Weights of a small transformer language model: LayerNorm before each block, a variant of Muon for these matrices.
MLP neurons of a small language model. Each row is named by its layer, matrix (up: input weights) and neuron, and shows model dimensions 16-79. Each number is 128 + 24 x the weight over its row's rms, rounded and kept within 0 to 255.
A block is one neuron, or neurons of one layer that tend to fire together. After each block is what it responds to, as a language model described it from the Wikipedia text at the highest values.

L2.up774 [161 127 134 117 139 113 137 126 109 131 149 102 140 109  87 125 100 150 140 138 161 126 160 133  83  86 147 107 115 104 116 160 140 112  99 150 134 172 140 148 105 141 161 131 109 135 117 145 111 125 136  96 124 149  88 156 128 139 146 159 119  91 139 122]
L2.up1062 [105  81 106 118 121 112 141 122 178 139 116 134  80 112 100 162 113 148 139 131 128 131 188 133 142 117 148 165 169 143 117 113 148 163  95 134 163 144 149 180 133 110 118 151 144 108 163 146 139 137 114 115 166 119 120 123  76  98 137 131 131 148 122 131]
L2.up1236 [ 90 154 152 125 122 137 138 153 132 136 149 118 140 101 109 105 104  55 162 138 157 132 127 147 109 131 124 124 159 143 124 122 131 131 158 158 128 142 130 102 114 139 141 134 127 189 104 127 170 128 136  83 107 134  73 157 138  96 157 149 146 130 127 119]
L2.up1266 [134 111 146 172 151  99 101 123 137 173 158 120 114 151 110 126 117 132 138 116 137 103 120 167 131 130 104 112 125 130 126 123 118 117 154 178 119 134 166 100  89 173 111 112 122 138 104 153  93 116 101 101 179 113 135 163 149 125 141 128 149 153 129 144]
L2.up1379 [131 107  79 107 125 118 130 119 153 125 134 116 118  71 101 125 117 121 111 145 169 115 138  99  96 102 135 105 119 157 123 133 141 119 163 143 129 154 108 160 157 149  91 178 166 114 134 166 145 148  65 121 141 135 155 136  80 122 178 134 121 163 113 137]
L2.up1660 [145 100 155 125 163 114 127 124 139 144 110  96 111 155 154 114 161 102 113  98 145 119 105 144 147 134 139 128 112 164 139 114 125 105 189 147 157 146 140  92 109 108 147 123 100 107 157 139 130 112 180 108 131 136  84 115 116  72 107 147 142 135 106 171]
L2.up1712 [119 153 147 143 114  92 137 128 149 150 113 175  91 170  97 114 142 113 110 108 117 103 161  75  93 120 154 106 159 151 118 118 132 106 153 132 101 110 124 110 114 140 124 143 174  88 172 138  92 117 127 120 133 123 120 119 137 115 129 108 116 122 140 134]
L2.up1768 [132  93 132 106 131 109 124 107 136 146 145 131 157 146 170 130 140 128 125  81 142 142 140 163 116 105 161  82 114 168 129  65 117 131 112 153 147 146 141 123 133 153 117  95 116  91 129  75 117 132 143  98 149 125 151 137  91 129 145 165 125 139 116 149]
Description: Markdown table header separator rows like |---|---|, plus the leading 1 of four-digit years (1999, 1975) and "life" in "Early life" headings.

L5.up88 [113 108 153 143 139 161 155 145 134  92  89 127 113  80 105 135 132 110 130 137 161 140 110 141 127  73 111 104 142 153 118 133 157 143  99 137 174 116  81 144 160 120 118 111 151 153  88 116 163 134 107 115 125 151  93 126 151 138 122 170 138  98  73 143]
L5.up206 [105 146 190  98 151 132 108 134 119 133 117 154 174 131 118  94 126 113 107 158 128 150 111 135 161  81 113 178 118 127 121 101 129  99 140 172 136 133 115 146 110 158 140  56 112 151  97 102 142 162 122 101 122 143 153  96 184 164 144 127 138 139  99 144]
L5.up426 [ 98 154 115 123 114 183 101 139 156 136 147 160 150 124 149 146 145 117 140 132  99 123 142 125 162 141 133 135 130  98 147 144 110 116  74 148 114 142 163 121 128 125 130 157 108 172 124 131 152 117 164 101  98  90 141  41 130 138 146 123 185 130 121 115]
L5.up507 [ 87 132  83 153 148 145 135 121 149  78  82 179 151 113 169 161 141 109 112 149 119 143 106 130 147 100 122 133 113 129  68 122 139 107 125 143 129 107 155 153 137 144 105 156 111 122 128 173 159 155 123  78 139 171  80  99 138 133  87 133 138 124 152 134]
L5.up953 [120 113 173 151  64 140 149 122 118 133 133 113 155  69 118 138 152 111 156 102 112 181 114 114 140 144 111 123 119 149 147 125 100 175 125  98 149 131 123 152  98  85 142  91 135 165 133 100 129 140 113 156 121 148 112 137 157 128 124 115 157  79 133 122]
L5.up1386 [133 117 168 108 137 104 107 131 134  98 100 132 107  79 112 126 165 123 121 134 166  87 119 152 112  86 108 108 153 109 119 118 123 159 109 103 146 123 186 141 122 135  95 107 124 167  92 111 103 135 163  86 140 166  90 152 131 113 141 188 147  66  94 172]
L5.up1642 [107 159 135 171 105 139 131 123 102  75 102 143 115  89 132 182 130 127  93 133 130 112 127 131 119  85  98 138 125 109 122 139  97 155 132 169 111 125 113 110 162 109 129 137 129 122  94 134 128 128  99 129 153 119 115 130  94 115 122 134 107 135  65 133]
L5.up1649 [ 54 151 158 133 108 175 138 144 172  89  89 145 123 123 105 142 146 136 107 108 142 105 129 158 114 119 103 105 172 146 136 128 144 129 135 137 117 122 130 128 137 129 156 155 170 149 128 123  81 104 111 112 114 127  68 133 135 104 128 108 102 104  70 128]
Description: Separators within multi-part place and institution names: commas, "of", table pipes after a location, e.g. "Emery County, Utah,", "Republic of", "Tokyo, Japan |".

L6.up230 [166 155 162 148 111 112 125 138 125  83  96 128 135 115 144  73 120 120 144 195  89 104 178 104 109 105 139 144 135 101 100 141 161 119 147 109 166 174 140 128 135 133 146 133 146 103  92 153 133 135 108 125 139 118 156 166 113 165  98  77 110 108 116 123]
Description: The digit 1 (sometimes 2 or 5) opening a split multi-digit number, as in years 1992 and 1960s, TBX19, COVID-19; also hyphens joining names (Panama-Pacific) and places after commas (College, Cambridge).

L2.up139 [113 131 155 143 203 138  89 138 147 137 132 116 125 147 131 130 139  54 114 121 116 105 143 105 138 133 119 155 119 111 117 107 130 102 169 165 101 117 129 131  69 148 139 140 165 120 139 125 147 142 120 128 152 170 148 127  99 176 103 103 148 126 127 102]
L2.up804 [115 122  91 133 118 146 166 102 134 118 137 152 163 149 136 176 109 110  91 109 140 126 116 106 122  87 160 103 118 104 139 167 180 125  82 125 131 161 132  83 126 134 123 150 101 153 159 155 150 123 133 126 121 143 164  87 127 187  96 149 117 126 102 135]
L2.up867 [ 96 143 104 118 111 106 134 147  91  67 115 167 115 150 122 130 127 126 133  81 133  91 126 115 132  98 140 105 154 130 106 119  94 175 113  99 117 101 101 144 128 124 122 134 148 124 125 173 109 138 110 105 153 167 142 107 118 159 117 106 144 104 127 125]
L2.up893 [143  86 146 148 150 150 133  94 140 198 140 121 170 165 133 112 124 162 102 155  63 113 125 128 161 136 123  91 132 147 132 116  96 124 132 122  92 113 147 117 141 111 108 136 105 125 130 106  97 105 110 109  91 122 132 166 115 112 138 143 145 152 150  79]
L2.up1073 [ 94 139 102 151  99 129 112 145 135  72 102 106 147 116 130 137 149 141 130 126 127 125 112 103 170 116  87  93 101 172 131 108 139 139 162 138 128 139 130 102 123 109 123 149 141  99 149 147 166 110 130 127 104 168 113 119 140 134 124 120 138 158 165 133]
L2.up1194 [129  87 117 128 148 102 105  97 147 118 126 155 127 182 142 138 111  88 108 113 148  73 146  78  99 130 110 170 100 115 116 139 132 101 131 160 153 125 173 101  77 131 106 111 130 136 118 133 123 152 130 148 164 109  82  90  93 153 105 145 145 156 114 103]
L2.up1386 [137 147 105 149 133 141 127 128 144  94  96 129  84 144 100 110 121 112 111 136 149 108 132 120 121  99 111 132 120 146 123 121  96 135  75 176 121  91  97 114 135 118 109 108 133 136 115 162 146 159 109 169 130 122 154 133 164 100 141 120 151 132 109 124]
L2.up1707 [126 150 114 147 134 137 140 144 126 111 123 172 161 131 163 110 106 133 124 112 123 124 126 145  97 113 133 149 122 138 137 167 131 131 121 115 170 161 147 134  92 103 110 148 134 127 120 111 115 136 131 143  86  83 139  69 148  96 155 127 119 144 124 153]
Description: Mainly "of" inside formal institution and country names after University, Department, Republic (University of Cambridge, Republic of Ireland), sometimes in, Grand, professor.

L5.up457 [151 140 121 129 142 137 129 120 124  94 125 123 103 158 100 150 145 133  92 119 133 138 113 129 135 168 161  76 136 121 120 136 124 116 158  89 102 164 109 114  89 104 129 178  93 143 154 114  96 148 148 122 153 119 162 131 129 155 106 132 115 125 142 124]
L5.up657 [138 121 148 170 157 126 113 108 151 129 137 141  95 123  62 157 104 131 118 151 123 110 139 130 115 136  42 159  93 124 116 129 135 143 168 143  96 131 107  95 125  77  90 139 123 137 103 125 121 150 109 165 139 110 129 107 111 122 151 122  92 105 137 148]
L5.up763 [ 77 117 146 121 132 165 137 112 146 119 162 119 143 115 111 127 103 107 140 109 117 120 114 164 100 131 121  88 145 173 127 107 141 124 157  95 128 106 150 152 118 167 137 136 131 138 172 133  96 140 128  95 137 139 133  81 149 119 116 116 135 112 152 155]
L5.up945 [ 84  89 110 162 156 142 111 102 132 141 104 147 122 164 121 115 108 107 138 135 152 140 167 120 163 165 117 129  92 111 137  94 129 137  97 136  99 104 168 143 118 116 122 165 132 112 118 115 121 147 145 104 149  69 136 120  70 149  77 153  90 168 152 100]
L5.up1158 [125 189 145 140 146 120 143 117 112 137 135 109 156 144 186 105 112 123 113  81 129 115 150 188  94 121 105 147  75 129 126 140 133 113 108 111 121 121 123 113 129 104 166 111  96 110 114 141  79 134 150 106 164  87 147 108  90 106 140 148 127 126 134 127]
L5.up1272 [130 145 140 147 162 136 149 117 112  94 119 159 106 126 147 148  90 102 137 157 146 125 122  94  92 126 116 138 154 154 136 178 108 154 157 184 117 136  99 109 130  96 128 134 128 130 121 134 145 162 102 134 124 127 135 181 136 167 150 129 131 151 141 148]
L5.up1284 [133 160 129 165 126 141 122 136 126  57 113 143 124 118 113 130 109 192 102 105 118 141 145 130 188 110 133 146 135  95 102  88 113  54 115 109  97 139 133 120 132 130 133 135 100 144  98 140 121 108 109 123 172  95  68 142 110 122 131 110 106 160 132 157]
L5.up1445 [ 98 150 127 156 149  92 134 128 126 127 118  81 161 132 137 130 124 179 142 115 143 128 147 126 112 116 142 129 110 143 113  89 103 127 117 142 108 130 122 123  93 103 143 174 104 147 138 134 130 151 140  79 137 165 148 135  52 122 157  97 114 103 174 166]
Description: The first digit of a number, mostly the 1 or 2 starting a year after In, a month, or a dash, as in In 1974 or 1988–1992.

L6.up280 [152 119 103 100 119 108 160 178 132 145 115 140 149  95  76 147 124  94 126  96 116 133  88 119 140  97 152 156 106 119 145 161 145 149 101 119 140 157 138 145 116 146  55 108 159  70 105 133 232 120 133 117 162 116 106 106 149 173 129 139 143 127 143 157]
Description: Token at or just after the end of a place, person or company name, often a table pipe, "in" or a period, as in "Austin, Texas |", "Arkansas, in", "Springer SE.".